{
  "hidden_size": 384,
  "hidden_act": "tanh_gelu",
  "init": "orth",
  "init_std_down": 0.0,
  "warmup_steps": 596,
  "decay_shape": "cos",
  "final_lr_fraction": 0.0,
  "max_seq_len": 2048,
  "doc_mask": true,
  "max_steps": 9871
}
MLP neurons of a small language model. Each row is named by its layer, matrix (up: input weights) and neuron, and shows model dimensions 144-207. Each number is 50 + 15 x the weight over its row's rms, rounded and kept within 0 to 99.
A block is one neuron, or neurons of one layer that tend to fire together. After each block is what it responds to, as a language model described it from the Wikipedia text at the highest values.

L6.up155:28 26 68 59 32 57 51 35 57 59 53 41 74 57 58 45 39 68 76 31 64 35 50 78 43 67 63 53 38 68 48 40 50 44 30 24 89 75 54 31 64 43 54 45 28 31 65 57 68 62 41 67 33 41 65 53 60 48 51 10 47 09 72 39
L6.up532:31 42 49 73 44 50 24 28 39 71 32 33 33 49 47 53 36 71 60 49 74 35 57 57 53 64 55 44 62 59 65 64 62 20 49 30 99 64 35 40 45 41 27 40 60 35 69 49 80 68 59 89 59 50 52 51 55 54 36 23 67 60 43 66
L6.up603:45 17 71 43 81 39 57 21 39 68 48 47 27 23 45 54 55 35 39 46 51 59 25 64 57 79 46 66 71 57 55 46 35 29 36 28 54 63 45 40 98 59 38 19 47 62 45 50 56 49 83 68 29 57 64 09 55 56 63 24 54 35 67 59
L6.up1230:46 45 90 46 51 42 66 30 38 55 63 42 69 37 53 70 50 56 48 60 48 46 64 76 53 28 44 60 69 36 35 75 60 21 27 53 67 64 12 29 39 46 47 67 30 39 57 32 45 50 43 39 44 52 16 34 47 27 45 33 44 35 42 46
Responds to: Hyphens joining compound words after a prefix or modifier (re-election, well-meaning, co-written), plus prepositions right after was/is (was in, were at).

L9.up1037:71 72 53 71 61 47 71 35 57 66 52 33 74 41 65 64 64 57 43 38 59 58 34 41 38 82 07 65 33 68 46 55 63 00 64 38 71 49 46 70 40 46 24 49 65 44 49 43 29 57 47 46 33 60 45 33 56 38 53 60 56 52 31 56
L9.up1520:49 58 47 75 59 45 44 53 41 40 47 23 58 44 58 65 68 50 40 20 22 79 55 47 43 65 17 57 62 55 38 63 76 60 66 62 65 62 55 73 62 68 34 57 31 81 55 53 50 42 47 46 46 56 42 51 47 25 37 29 56 45 77 59
Responds to: Opening pieces of multi-token words (det-ailed, under-standing, sust-ain, via-bility) and prepositions starting a phrase after a noun or comma (at, under, by, within).

L4.up282:20 27 48 67 42 57 33 22 67 52 43 12 49 34 16 71 66 49 44 58 45 58 54 64 28 70 38 47 37 74 36 47 72 51 46 52 38 71 34 47 42 58 40 44 70 54 39 32 69 67 57 20 22 44 43 49 66 32 33 37 44 54 36 38
L4.up481:21 23 47 66 60 60 49 47 51 58 51 57 34 27 51 59 38 52 51 36 57 52 37 60 43 61 29 48 50 53 37 58 43 22 53 24 42 54 34 35 53 65 35 75 45 32 44 30 69 61 45 28 73 63 82 45 57 45 70 46 54 52 42 49
L4.up657:42 54 56 41 50 50 43 44 45 63 64 33 17 49 30 51 11 37 60 29 77 31 72 63 66 53 55 35 38 70 49 26 36 41 59 37 30 87 29 68 61 32 46 66 50 59 26 60 45 51 38 36 48 54 38 58 42 26 40 51 70 43 59 65
L4.up866:04 59 30 65 40 64 55 44 52 42 52 33 48 35 39 60 18 56 67 41 55 63 74 51 45 46 63 52 36 52 41 76 66 48 60 21 41 52 55 41 51 62 48 44 36 41 48 50 61 48 69 33 41 47 52 25 57 63 81 39 61 62 44 46
L4.up1072:39 48 43 53 50 72 50 75 35 81 59 42 34 44 71 50 60 54 53 51 24 20 54 43 59 42 20 33 44 74 49 54 73 34 67 39 67 46 37 24 39 48 51 50 45 63 25 50 69 35 44 75 22 33 27 47 30 46 61 40 59 49 17 32
L4.up1096:11 53 53 63 31 68 33 40 58 69 88 50 47 39 41 37 31 55 45 50 65 52 72 60 58 36 31 40 49 61 58 74 49 65 48 29 44 59 61 53 52 80 30 31 63 49 24 53 63 58 46 50 62 28 57 49 66 78 60 44 55 87 63 41
L4.up1378:31 49 42 65 39 50 32 56 64 87 42 29 55 70 58 33 56 37 61 93 43 41 52 69 39 43 57 45 54 39 63 41 43 30 61 49 43 62 30 59 46 21 70 25 45 76 33 42 44 59 56 44 68 47 58 55 42 66 57 28 63 55 31 50
L4.up1526:20 38 50 93 47 65 58 53 21 46 60 73 27 42 24 55 21 37 22 45 33 38 52 27 36 52 62 65 58 60 59 45 52 41 37 15 23 61 41 64 58 47 71 37 42 57 27 31 56 60 37 64 47 42 30 43 61 46 59 28 39 63 17 35
Responds to: Fires on the thousands-separator comma and other digits or separators inside numbers in wiki table cells, e.g. vote turnout 3,189, attendance 42,153, time 45:38.

L4.up229:64 28 71 36 55 50 82 37 50 49 19 32 40 40 39 67 69 55 64 63 12 44 55 49 34 36 72 43 49 48 54 47 50 47 70 47 42 62 46 64 38 37 49 36 62 21 86 44 68 64 39 70 46 65 33 45 49 44 71 38 58 57 75 31
L4.up376:47 43 37 33 37 62 63 22 48 63 54 49 35 05 48 65 23 60 44 57 43 47 29 58 47 22 56 53 32 50 36 42 58 60 44 49 67 44 34 53 23 43 37 63 32 25 70 21 58 82 50 54 60 34 32 70 51 22 78 26 37 55 54 60
L4.up506:38 41 63 51 50 67 54 57 63 52 60 92 50 50 38 68 31 50 61 72 34 58 59 55 46 33 74 68 31 51 47 44 47 68 49 46 50 50 42 51 42 46 46 36 55 45 58 16 44 62 54 44 40 53 23 46 53 44 49 35 72 44 38 58
L4.up623:59 46 31 57 55 48 69 46 62 57 69 76 45 55 47 63 62 70 42 75 30 48 40 33 53 60 30 35 56 37 63 40 70 51 44 29 32 36 29 46 44 39 47 62 62 49 63 21 60 55 80 42 58 46 49 52 67 46 46 48 46 38 28 55
L4.up636:45 54 54 63 42 56 79 51 49 75 57 46 46 17 48 41 30 34 50 59 43 42 47 46 59 51 75 49 26 54 62 47 46 36 52 49 59 48 40 58 35 58 65 27 43 41 55 10 63 61 67 43 46 45 57 46 53 67 49 47 54 47 40 66
L4.up903:39 54 29 50 48 46 55 51 59 69 55 27 53 32 39 67 69 64 35 64 31 37 59 60 29 70 18 50 38 41 51 46 64 31 63 55 54 87 50 53 43 56 68 71 44 37 35 31 63 24 46 76 06 43 20 65 54 59 60 45 51 34 50 79
L4.up929:67 45 40 54 67 32 45 53 36 40 52 60 53 45 53 54 31 42 55 67 38 51 62 32 27 48 39 79 25 44 50 45 54 54 55 40 60 38 41 65 71 57 48 39 13 43 52 30 54 32 63 54 60 35 67 59 41 41 75 40 58 59 41 47
L4.up1065:33 78 67 64 40 53 82 50 51 50 61 40 70 33 58 89 28 55 20 58 20 53 47 51 47 71 68 33 61 72 63 76 62 37 40 60 52 53 34 33 58 71 39 25 62 37 41 40 45 53 53 55 30 14 57 56 68 33 49 31 77 58 81 34
Responds to: Mostly and, or, or a comma joining two stacked adjectives before a noun, as in strong and distinct, different, wintry, two or more; more weakly, word pieces and year digits.

L9.up510:46 64 62 76 38 45 35 57 42 66 63 56 49 53 51 40 32 48 49 64 50 37 47 41 48 43 54 50 45 70 50 41 39 26 68 56 47 72 35 55 52 60 64 73 30 44 74 42 41 77 78 72 60 39 66 38 39 39 51 44 62 42 64 56
L9.up1316:26 36 39 55 23 60 52 77 66 60 41 52 40 50 28 53 56 68 52 50 69 51 26 72 26 85 46 33 64 61 42 72 52 14 37 59 57 31 50 58 48 61 63 34 31 48 59 38 62 28 48 70 61 46 33 44 62 12 39 34 55 68 63 55
Responds to: Mostly "and" (sometimes "or") joining two verbs or adjectives sharing one subject, e.g. met and fell, robbed and murdered, fragile and is.

L4.up95:20 22 96 66 44 54 54 35 47 63 49 55 58 36 48 55 56 39 65 20 39 42 47 54 45 53 73 49 32 27 69 59 58 73 47 29 36 72 40 67 46 51 03 29 56 30 53 49 80 76 56 69 48 62 33 58 50 42 47 29 54 38 57 35
L4.up125:17 71 46 44 25 25 46 32 63 68 60 50 83 44 30 51 68 28 55 53 30 15 23 64 39 63 42 56 46 64 72 70 48 53 57 39 47 79 56 51 55 48 46 56 38 30 90 63 53 56 48 71 27 44 17 30 52 37 18 38 58 38 38 42
L4.up200:44 55 56 46 66 39 76 44 53 68 57 48 36 33 66 70 68 38 19 24 45 75 36 30 38 51 59 47 27 72 57 27 45 60 55 32 36 81 19 58 55 37 27 56 31 35 53 45 68 66 33 33 35 72 41 47 37 48 47 29 55 87 51 78
L4.up507:22 59 56 59 36 43 49 44 31 54 55 66 47 40 63 59 65 81 59 44 67 59 44 47 44 62 46 34 42 39 38 64 45 56 66 28 57 67 26 69 59 42 55 33 33 48 62 45 60 74 71 78 54 58 68 30 49 54 36 25 45 34 81 55
L4.up607:40 36 25 70 54 42 61 48 29 46 69 41 51 56 61 61 47 33 62 47 57 31 64 39 38 65 48 53 43 66 65 50 56 50 35 52 74 52 55 47 42 39 43 46 43 36 55 69 61 69 50 61 44 43 47 68 45 23 33 27 44 26 64 51
L4.up612:52 21 54 66 57 43 99 52 26 60 72 37 45 32 49 60 51 46 49 28 17 31 45 50 29 65 65 17 38 46 47 62 38 54 66 47 78 71 61 55 37 40 42 55 24 54 57 59 46 92 26 67 22 81 25 56 42 47 54 44 67 38 47 64
L4.up934:50 44 55 46 84 39 60 51 46 63 56 42 66 21 54 40 47 32 69 35 49 51 29 49 14 62 52 49 47 74 52 53 52 33 27 43 60 91 49 66 69 56 40 47 27 53 87 81 70 83 58 77 41 83 16 46 34 30 24 42 54 29 73 66
L4.up1194:18 41 55 72 43 41 48 64 58 46 24 42 49 28 46 66 50 41 67 21 17 40 33 73 20 55 59 57 49 61 52 51 39 37 72 39 78 69 49 50 31 66 46 51 41 17 65 57 55 74 61 62 43 44 50 56 66 38 29 21 54 43 44 73
Responds to: Short pieces that look like function words, such as in, for, as and of, often opening longer words (in‑ducted, for‑ty, as‑paragine), plus "No." in tables.

L4.up172:42 59 71 75 35 73 38 20 74 45 32 73 67 37 55 41 48 51 45 51 68 45 55 59 52 45 56 30 38 57 51 58 45 72 61 27 33 50 56 58 47 28 22 42 49 58 27 00 85 77 68 56 56 50 46 64 74 37 66 37 51 55 54 12
L4.up199:26 57 55 69 50 40 40 60 63 57 38 58 26 60 58 38 55 67 83 28 64 52 42 39 71 44 27 51 44 39 41 34 40 48 57 32 45 50 30 19 83 41 48 45 67 55 64 40 63 50 46 73 64 72 80 64 51 55 34 42 50 52 25 51
L4.up249:40 47 42 43 61 48 51 81 45 66 40 40 53 37 60 70 52 36 36 51 51 42 62 30 65 49 28 39 31 48 49 70 42 63 38 34 47 35 59 49 73 49 23 61 58 59 38 36 51 56 48 58 60 50 29 51 46 64 45 34 66 57 41 35
L4.up424:23 46 76 41 65 77 40 36 87 52 66 45 44 50 47 53 51 49 54 29 36 56 39 44 61 43 30 50 38 74 31 61 46 35 38 44 40 70 23 21 74 50 30 57 58 48 30 68 56 44 65 63 57 48 54 47 53 44 26 35 28 33 39 57
L4.up514:34 46 46 33 32 42 51 58 60 41 36 69 21 59 46 44 13 51 42 83 36 47 39 48 53 38 24 55 39 54 62 80 27 51 33 63 48 61 42 22 65 27 47 50 55 30 45 51 70 53 84 66 69 74 32 60 44 70 44 36 53 77 63 64
L4.up693:41 67 72 73 33 27 55 16 68 58 57 23 41 54 34 52 25 55 70 52 33 27 57 86 46 44 50 48 48 91 50 67 34 41 44 29 46 60 81 59 36 33 79 59 56 51 26 42 60 67 89 37 32 62 48 51 52 44 52 46 38 67 53 60
L4.up1386:49 61 72 46 73 46 32 49 63 51 55 50 68 39 44 66 43 37 56 70 61 49 26 56 69 34 36 71 31 55 45 84 54 59 45 25 41 45 41 50 50 48 53 34 57 58 28 67 40 52 56 47 54 43 51 60 68 49 41 58 30 47 60 45
L4.up1534:50 41 77 47 18 51 43 28 57 69 60 64 45 42 39 43 47 62 33 33 76 31 20 51 55 46 38 64 33 56 36 33 62 55 29 42 62 56 52 31 73 09 28 76 67 57 50 25 76 51 70 62 56 48 47 60 36 44 57 26 42 37 69 30
Responds to: Word pieces in the middle of proper names (Sothe-by's, Dmitri-y, Tecum-se-h), plus "of", hyphens and apostrophes inside set phrases like one of, Wi-Fi, Women's.

L4.up306:46 43 46 56 75 23 42 26 47 58 59 67 38 28 76 50 40 47 51 32 29 31 41 69 53 31 31 65 26 56 47 59 63 39 38 36 67 39 60 51 78 36 46 61 49 66 11 65 49 66 43 82 42 51 56 39 43 39 43 46 76 50 60 47
L4.up352:23 44 40 68 55 15 45 47 67 58 26 59 64 20 41 71 29 50 43 36 55 35 32 58 44 48 67 15 68 70 28 65 78 43 41 41 48 49 46 34 41 69 30 35 36 41 80 58 51 63 26 73 24 69 58 33 46 49 55 42 72 67 49 62
L4.up664:24 59 44 52 50 61 77 20 62 60 24 57 50 31 48 42 42 67 38 33 19 38 49 40 61 70 61 42 58 63 67 50 27 48 27 62 32 64 43 43 54 14 47 41 31 47 47 28 45 37 46 54 30 69 27 44 36 58 60 45 60 51 46 41
L4.up669:30 27 69 50 64 36 68 47 71 62 72 43 14 39 50 57 53 39 43 21 42 56 53 75 38 62 61 32 66 69 60 37 49 46 46 48 50 52 33 50 51 48 62 80 36 41 58 28 60 59 15 62 49 85 63 43 45 52 74 49 55 44 57 55
L4.up941:24 43 50 42 66 52 18 38 41 74 72 39 67 19 55 47 75 33 65 46 36 37 36 47 73 74 44 30 30 51 32 65 45 54 75 71 51 39 46 44 16 37 34 77 36 52 56 66 49 49 30 50 50 49 55 38 55 55 67 42 54 41 35 50
L4.up1121:35 58 39 44 46 27 73 47 49 68 42 65 57 31 46 52 27 58 60 32 28 42 38 43 58 70 62 43 51 34 57 73 52 61 64 15 62 54 58 77 42 51 55 29 53 36 39 52 46 77 38 63 24 51 38 46 41 38 45 40 77 52 48 38
L4.up1414:40 71 38 49 60 59 42 42 48 46 54 46 64 26 54 65 34 46 88 23 56 33 39 56 57 81 53 16 56 45 45 62 56 28 50 51 63 49 69 50 38 40 41 37 38 82 33 48 64 61 26 73 36 61 49 45 54 43 42 28 23 18 43 39
L4.up1456:31 42 62 47 49 17 63 32 53 38 41 72 44 30 65 41 38 57 45 53 31 44 24 56 57 53 68 45 33 58 34 39 56 36 55 44 53 43 62 31 37 23 44 67 41 62 42 38 41 49 54 69 34 50 58 61 39 41 56 34 57 44 50 51
Responds to: Tokens right after a lone capital letter, mostly the period of a name initial (Lyndon B. Johnson, H. B. Drury) or a word piece after a split-off first letter (Xiaoping, Bradfield).

L9.up105:62 55 30 52 48 48 19 04 70 87 48 46 48 33 60 35 19 27 57 48 63 49 60 58 41 34 42 48 45 61 38 44 55 54 62 43 59 54 43 44 46 52 44 58 53 74 58 66 44 41 32 37 19 48 41 28 51 58 37 46 74 31 48 34
L9.up1418:28 48 54 63 24 39 72 41 68 51 81 30 49 26 30 37 63 25 40 31 51 68 71 59 36 51 53 56 57 69 39 65 55 23 78 41 58 59 33 53 49 52 28 40 48 53 39 59 45 68 66 52 56 66 36 58 50 56 66 47 60 61 32 61
Responds to: Decimal points and digits inside numbers in tables, mainly election result percentages like 1.11% and 0.28; also some list line breaks.

L6.up153:04 43 83 70 45 40 44 44 46 54 55 62 70 42 57 54 51 41 69 42 62 37 46 82 49 99 49 51 87 69 48 35 61 58 80 53 49 55 43 69 36 60 17 42 42 23 49 44 64 65 48 51 45 68 36 41 38 32 42 55 65 47 67 84
L6.up639:43 58 47 96 75 18 47 41 45 47 75 64 62 35 32 47 72 48 38 59 53 66 54 41 43 62 36 53 50 48 35 30 42 42 65 65 64 42 40 46 56 49 57 56 56 60 59 52 81 63 39 30 29 42 34 27 46 41 71 40 44 61 69 67
L6.up809:21 73 68 64 41 65 43 60 68 63 19 59 61 33 63 69 71 63 56 26 58 72 25 64 62 42 60 50 47 44 79 72 36 45 76 58 35 54 32 39 51 44 43 57 60 66 61 43 49 65 31 61 38 63 44 42 47 40 49 44 74 45 45 29
L6.up1236:29 42 47 60 46 65 63 38 46 79 59 97 62 22 51 38 59 63 54 22 73 58 49 48 45 51 55 63 46 62 48 38 52 57 79 49 54 42 57 44 34 81 34 51 28 36 62 43 64 77 41 39 30 55 43 28 35 58 39 43 25 35 61 44
Responds to: Second or later piece of an all-caps abbreviation or initial, such as the L in FL, the O in POW, the period in F.C. or W. V.

L6.up257:43 47 91 64 45 28 79 39 49 73 43 44 32 51 50 41 66 61 38 36 25 63 38 56 55 64 60 34 50 36 35 30 55 50 43 41 40 36 48 59 33 71 36 35 14 69 47 58 44 60 20 58 42 45 40 30 43 54 40 61 75 58 57 33
L6.up267:59 52 59 56 37 41 56 70 78 53 36 73 50 54 36 54 50 74 43 59 35 60 39 63 64 40 50 21 57 52 31 22 35 19 46 50 56 81 26 61 45 45 38 37 48 44 39 11 59 45 63 52 47 99 53 61 38 43 64 51 38 64 48 64
L6.up411:47 38 93 55 55 57 48 66 49 37 35 35 34 60 30 53 67 33 76 55 48 80 37 37 61 27 36 53 41 59 68 50 54 61 61 66 70 56 27 64 46 63 45 53 47 56 31 34 41 29 57 54 65 61 43 45 18 51 60 44 62 42 55 32
L6.up1037:41 37 72 40 62 46 53 54 29 61 63 51 44 53 49 50 76 75 53 44 36 67 68 49 67 62 27 36 62 56 51 64 72 43 67 48 64 60 48 41 67 39 36 28 51 35 18 55 57 62 44 46 42 45 59 60 55 38 54 53 41 42 54 75
Responds to: Mainly "which" (sometimes "that", "where") starting a relative clause right after a comma and a named noun, as in "the Dragon 2000, which featured".

L9.up60:53 71 27 42 62 55 46 48 44 67 65 72 53 47 45 65 37 52 93 59 49 85 29 57 59 51 07 58 57 80 52 56 50 46 42 62 56 55 33 41 39 40 41 63 46 53 57 44 28 88 43 37 68 50 68 34 73 41 46 53 57 24 57 71
L9.up1091:63 42 55 55 65 40 43 38 32 53 59 59 36 62 29 57 32 50 48 34 48 57 51 80 47 88 22 49 53 91 38 77 59 54 42 60 39 50 73 78 35 61 40 84 33 40 50 39 74 89 64 41 49 52 51 19 45 34 31 67 56 64 39 41
Responds to: The article "a" (or "A") opening a noun phrase mid-sentence, e.g. "as a sequence", "served as a crucial"; it also fires on word-initial "a"/"un"/"non" pieces (aware, unusual, non-) and occasionally "or".

L4.up86:63 35 35 55 48 61 37 41 57 77 56 50 48 63 56 72 56 88 66 42 70 88 39 63 60 78 41 53 50 49 43 64 53 67 52 57 53 65 42 63 71 66 20 30 71 48 45 50 43 44 42 76 28 68 48 82 47 47 14 61 61 77 56 53
L4.up405:75 47 65 46 46 40 48 57 47 69 58 57 64 43 60 48 90 60 23 72 48 43 39 55 70 51 40 27 32 34 43 52 62 25 35 31 74 50 50 48 53 48 20 45 58 53 47 62 76 74 48 61 68 57 53 49 55 41 31 50 61 63 52 57
L4.up464:45 60 36 57 37 73 57 27 39 59 64 30 61 37 39 49 51 35 56 66 64 33 49 91 37 57 61 30 37 61 70 60 56 20 49 15 50 32 46 32 51 65 40 46 47 71 44 31 51 63 44 39 47 74 37 43 66 56 59 42 65 46 63 33
L4.up1181:55 62 42 66 43 38 58 57 74 69 38 49 67 61 29 36 35 44 58 61 49 60 76 18 40 42 61 68 32 62 50 72 43 20 15 36 74 64 46 53 40 49 46 09 51 63 38 53 69 57 45 41 57 76 60 77 31 43 52 34 51 67 60 41
L4.up1201:30 64 71 64 37 61 49 21 60 58 50 42 57 27 50 54 46 61 49 63 74 57 49 53 36 54 35 63 23 45 15 85 61 28 40 43 37 33 57 91 57 43 53 69 30 34 43 36 48 74 39 54 44 60 87 56 48 44 35 41 28 50 38 42
L4.up1282:43 50 74 46 72 57 46 35 34 61 51 39 22 59 15 31 75 48 52 82 55 24 63 81 28 52 48 59 43 57 46 61 48 38 61 39 67 77 51 79 47 50 59 70 48 45 59 59 51 41 48 38 42 37 42 43 39 45 56 46 56 81 49 70
L4.up1359:39 34 86 65 41 66 40 34 77 63 39 53 62 50 55 45 54 63 75 62 59 31 19 48 21 28 60 56 39 49 47 73 97 61 53 45 64 58 32 62 56 99 10 32 52 55 16 48 74 75 76 57 51 45 34 64 38 16 64 44 46 38 34 33
L4.up1373:30 34 49 46 44 69 29 48 49 53 35 26 39 60 41 44 51 58 56 63 22 12 44 44 25 53 63 43 48 29 38 57 66 41 25 47 49 56 38 30 47 65 29 71 55 44 53 14 43 47 33 47 60 64 58 58 27 30 53 41 65 36 41 64
Responds to: Mid-phrase function words, mostly and joining two nouns or verbs, plus of after a noun, e.g. camping and outdoor, shot and edited, novel of.

L6.up799:36 61 66 83 37 35 48 37 53 39 61 74 49 76 33 69 26 91 52 15 61 72 44 76 50 30 64 47 40 52 36 31 49 41 63 56 53 47 40 75 68 34 53 52 37 48 26 54 53 56 67 39 50 53 41 63 24 61 51 47 39 61 60 53
L6.up894:51 39 29 56 35 53 66 26 66 42 59 44 37 28 55 38 28 63 62 35 77 59 38 40 44 39 53 58 67 58 60 58 39 45 26 56 64 46 44 59 55 76 45 70 23 63 50 46 45 72 97 38 37 66 48 43 59 42 56 47 59 69 37 67
L6.up921:37 60 53 57 38 55 48 50 50 73 83 84 13 41 51 51 22 64 51 38 57 15 47 41 24 66 52 38 29 70 61 61 44 61 65 25 48 62 45 65 53 58 48 65 23 55 74 67 66 37 63 59 35 73 42 46 38 43 45 26 33 71 43 53
L6.up1460:22 57 55 84 37 69 69 41 42 40 76 24 50 49 20 43 49 45 82 49 67 43 58 84 26 70 61 68 50 80 32 66 66 70 39 79 70 40 51 77 40 56 48 34 32 26 41 55 69 61 61 67 40 39 37 29 57 65 48 74 49 47 49 42
Responds to: Mid-number digits such as birth years (19-5-9) or ISBN and census counts, plus empty cells and header words in wiki tables (Result, Feb).

L6.up140:37 43 56 84 56 56 54 44 62 55 45 37 46 33 49 72 48 40 57 32 26 57 50 62 06 59 65 33 55 35 51 50 76 28 55 29 76 42 42 31 31 26 44 82 52 45 72 31 76 47 46 68 41 63 31 47 44 65 55 38 56 34 52 75
L6.up525:44 41 57 67 24 38 32 49 45 47 53 54 61 22 60 51 58 65 39 65 35 60 72 47 51 54 27 43 52 59 68 77 83 08 66 50 50 52 50 34 45 74 48 57 67 51 54 23 76 76 66 64 36 29 53 35 57 64 58 39 39 42 39 41
L6.up667:27 65 59 51 50 54 52 55 39 60 71 82 58 28 21 71 52 17 48 55 44 68 59 47 28 56 47 41 53 53 56 28 74 46 59 55 37 55 55 48 38 65 24 62 77 40 44 34 62 78 67 56 42 54 61 58 56 42 46 26 60 57 67 58
L6.up1178:21 68 76 66 31 42 28 53 52 94 38 42 67 27 34 60 50 64 51 71 52 40 29 67 58 71 46 37 59 75 45 58 65 13 51 21 62 54 24 69 35 54 39 32 42 47 40 62 36 65 47 74 49 45 46 57 20 56 50 30 69 57 76 68
Responds to: Connectors like and, commas, or, slashes and hyphens placed after a first modifier or item before a second coordinated one, as in primary and secondary, slow, sad.

L9.up874:33 57 40 56 56 35 54 41 45 43 41 58 50 34 62 68 70 16 60 37 58 61 32 56 39 52 39 24 17 63 55 40 41 58 54 52 66 54 18 37 65 57 55 18 49 28 66 55 34 50 60 37 25 43 26 28 53 61 58 58 33 62 40 60
L9.up1470:28 55 64 53 39 47 27 40 36 47 44 49 55 53 57 41 44 44 54 49 66 40 61 60 68 87 40 39 49 66 68 38 41 66 58 49 67 61 41 42 84 50 57 39 41 65 52 51 62 42 51 55 53 77 14 19 64 73 37 69 32 52 36 61
Responds to: Word-piece fragments inside foreign proper names, mostly Slavic, Baltic or other non-English surnames in sports tables and cast lists, such as Petr-ak-ova, Ga-š-par, Evljus-kin.

L4.up195:31 50 60 39 37 57 49 32 70 31 68 71 32 47 50 36 54 19 49 23 47 61 41 38 59 60 50 66 34 60 40 26 36 44 43 38 36 53 32 50 47 68 55 66 42 46 27 34 51 54 78 70 65 56 64 76 68 23 82 39 62 40 55 24
L4.up280:36 51 76 94 37 51 32 37 53 63 33 82 47 48 54 47 63 34 66 52 44 65 45 66 50 61 29 38 77 94 34 47 56 50 61 40 43 36 50 65 62 48 29 28 42 75 38 30 50 56 39 24 52 61 50 63 70 22 54 39 56 65 56 26
L4.up533:37 45 39 64 51 54 28 52 48 74 67 49 46 43 31 60 55 42 27 59 40 55 47 35 49 56 49 26 56 71 47 56 51 40 52 37 66 51 63 54 32 35 67 41 42 74 24 53 52 52 68 45 52 40 10 75 57 20 57 37 35 37 58 30
L4.up554:58 68 56 50 30 63 50 51 62 48 23 80 35 47 60 58 84 59 59 60 85 51 33 37 41 55 28 26 34 70 42 38 40 26 42 63 40 54 39 71 63 59 38 60 56 81 22 45 56 70 52 54 45 68 76 53 64 49 53 45 61 35 33 41
L4.up638:37 07 64 79 73 64 44 68 62 63 28 75 28 35 43 49 73 57 57 49 27 68 52 59 39 65 45 45 53 84 14 61 62 49 79 62 63 33 51 60 48 43 58 75 55 45 24 49 56 58 72 21 64 49 59 55 50 26 52 54 41 58 72 69
L4.up806:44 44 46 42 65 15 21 58 56 39 80 61 88 41 57 35 41 59 53 43 32 72 53 64 58 69 59 34 49 30 39 67 56 46 51 36 44 61 25 60 39 42 61 54 29 51 30 42 55 43 32 70 34 46 38 66 68 42 56 38 56 61 40 30
L4.up1146:55 33 67 49 42 46 40 42 70 69 50 52 41 51 44 55 55 61 54 42 57 54 66 38 37 47 59 61 33 71 53 32 67 34 46 32 50 50 40 70 51 67 64 80 29 42 22 58 27 60 44 20 58 58 72 51 43 48 78 40 39 39 40 45
L4.up1424:44 56 68 57 42 33 57 14 63 71 45 20 55 36 53 38 31 77 55 63 85 60 32 81 28 39 43 46 53 66 30 46 63 62 45 35 70 39 54 63 57 63 46 77 44 65 30 37 56 73 65 50 40 57 53 58 65 53 51 61 35 25 48 38
Responds to: Word right after a noun phrase that opens a modifier of it, mostly relative that/which/who and of, such as tools that, government of, films such.

L6.up318:54 19 78 50 62 69 48 27 58 82 58 38 22 56 49 46 52 47 60 50 30 53 31 70 31 42 60 41 34 52 43 50 83 27 64 33 37 71 51 64 50 35 54 41 53 53 44 60 53 70 58 35 57 59 68 42 30 45 55 38 61 30 68 48
L6.up319:30 48 79 78 63 72 41 52 73 77 66 43 48 44 23 45 33 53 37 34 53 39 62 50 46 69 26 59 38 73 21 73 39 30 78 40 69 42 54 58 58 66 39 62 61 49 56 18 42 54 54 59 55 66 82 65 39 52 55 25 71 45 48 27
L6.up938:24 35 69 84 43 42 29 42 80 69 51 51 51 50 37 54 40 40 59 49 13 44 59 66 24 25 68 51 56 40 46 37 63 36 63 52 50 66 53 63 32 39 50 70 53 40 54 61 39 56 24 36 56 45 37 55 41 35 41 41 45 38 86 52
L6.up1161:44 41 75 47 45 29 60 43 29 41 49 61 51 35 57 42 51 77 61 68 74 35 52 67 23 26 42 41 49 26 19 66 68 65 55 40 58 63 19 63 59 74 36 37 58 54 36 47 46 48 34 66 55 83 47 65 61 44 61 40 40 31 36 78
Responds to: Mostly the conjunctions and/or linking two nouns, verbs or clauses mid-sentence, as in specialist and non-specialist; also the word-piece or in orbit, oriented, nor.